From a checkpoint of a small transformer trained on Wikipedia.
Size: 12 heads of 64, vocabulary 49299, 151M parameters.
Architecture: RMSNorm before each block, rotary positions, no biases in attention or MLP, untied embeddings.
Training: 908M tokens, 3462 steps.
MLP neurons of a small language model. Each row is named by its layer, matrix (down: output weights) and neuron, and shows model dimensions 16-111. Each number is 128 + 32 x the weight over its row's rms, rounded and kept within 0 to 255. Numbers have three digits each. A neuron's up and down rows have the sign that makes its largest values positive.
A block is one neuron, or neurons of one layer that tend to fire together. After each block is what it responds to, as a language model described it from the Wikipedia text at the highest values.

L2.down378:168095173096139169064143094162137156065154139092092144120152118143165095102091085148159094141106128109141112159165156105128183151134133172124095177110160115160160115071174087104159102081093141137140181147089214134166151141068087158160155139156117180079106120130105162123123122045105066125
Responds to: Field nouns in organization names

L5.down681:176133149096077121142152160115067104106122119101133109115122083110087116135140169151158068151144127146114085141175170046141120136132139143118152177102124132133179107104132174116144180133139081091136062107061069118140116165048149154131185125113134137144102095116140165156130135118087143130
L5.down1125:156147100140124095099141125133112147059105104139116128136127134142113099131102181237125134112126107187115101120130143160128206102117130128120123073023140110093106148121168120087043175109135121156118116139121159141149142099150142120128120139107136121101099139146135142140119128114138108106
L5.down1138:156137127122127119111147127138106140099131125130120139179145134129138086120063175240125140117141129171110111112130118157117195092146124089117122103073154084101104134138126125102066163117156123205137135131134185138167161106108100123134119128134104126108066112128129136136113147129140094128
L5.down1688:066104133140108082136101087144153076084120104093113082123145144127160110157133134113078128189078086107118184101094179192112143099145134128137080156185098056136183108085142149160120116098107142082158156104131154077126152082146121142067130144161127180136129106123167127053111153087118116095
Responds to: Paragraph ends and career verbs

L5.down909:095125081161104174114189155109157150154056127175115151115166083167164189166161130122134166130116130123096110163121144070170152196164120152150141149142121150060105089120094097112115090131111114103119069072090099192059157150159142144123099137103164194138116087100171089125140115123137143110
L5.down1570:116131136133145158097081153103087251112080163091099135101161150081142091121130109140120041135177107062113080121132155145088149102133092118102144101149111164122207097097145087007099113130077053145137116055162106191095140088188147093176151130128142145160172149110150174155138139089114168145
L5.down1881:115051121130143171121150141113151113134074036150115133136170125165134128148133163143105107114120138129074092127097082114171136122131116170124153105161105122084115106121133111230107105110088138128163145170107143048105101148103150099143133175091123150134137051143139136135109133139122161128
L5.down1889:097106105146088122162086105103069146118081136118136115111158080112115097105108112159156074178181149084087189126103176132143128088153165095066126103105145132160163196166020090105088150105111130125135160130137114180105170131138086145096095102149054153188117157078134124133097120097125122073
Responds to: Table separator after names

L2.down2406:127089076111120119127155149140108134143156147134118114111111091141082120122114181126074164133160129119142108135144146150122150096134126116127153075117087136180137185161129160144116195151097136147165119144117228158165155143112199094142135155112159166173112119165081072158107112146122122108
Responds to: Table numbers and quantifiers

L3.down367:076075130140101098163113125163121092180090151149136181123138053161161169127134116120146152113117094117152176139088102093154148104154100124106119113153124114094081146086123143166160152137110134132209153125140139131177163119151191121064116099076138194082091150132099140123115112136092145085
L3.down634:116105110100135127154133087126104143103101109123040139113098140177170083078098092097103089131099081088186102156151131090210146109081123100135122109152138124059121097124151123129111124140142146133160075060120156142142155155100117097184098179201172147098155113096132139130143146106165152147
L3.down2547:141100072058151040109148107097117118151183149129181155090154115081095144120132110115144123068118118140168142068160135153137083116103162140124170142168151132169074143049108083162129152134106089167162177082089131140141113071173123105099116130088126114132075132159134174168131061152154189162
L3.down2571:088145082130132069147077104124135180130188119114132150135141095118096132116156171111090130111150097115150178106122150093108154091088161129151161129154164133211161190118137135116085081103120107087141117106107141092197103123124130118118139121138093090151155112063140119128065103106122130072
Responds to: Diffuse biography/career tokens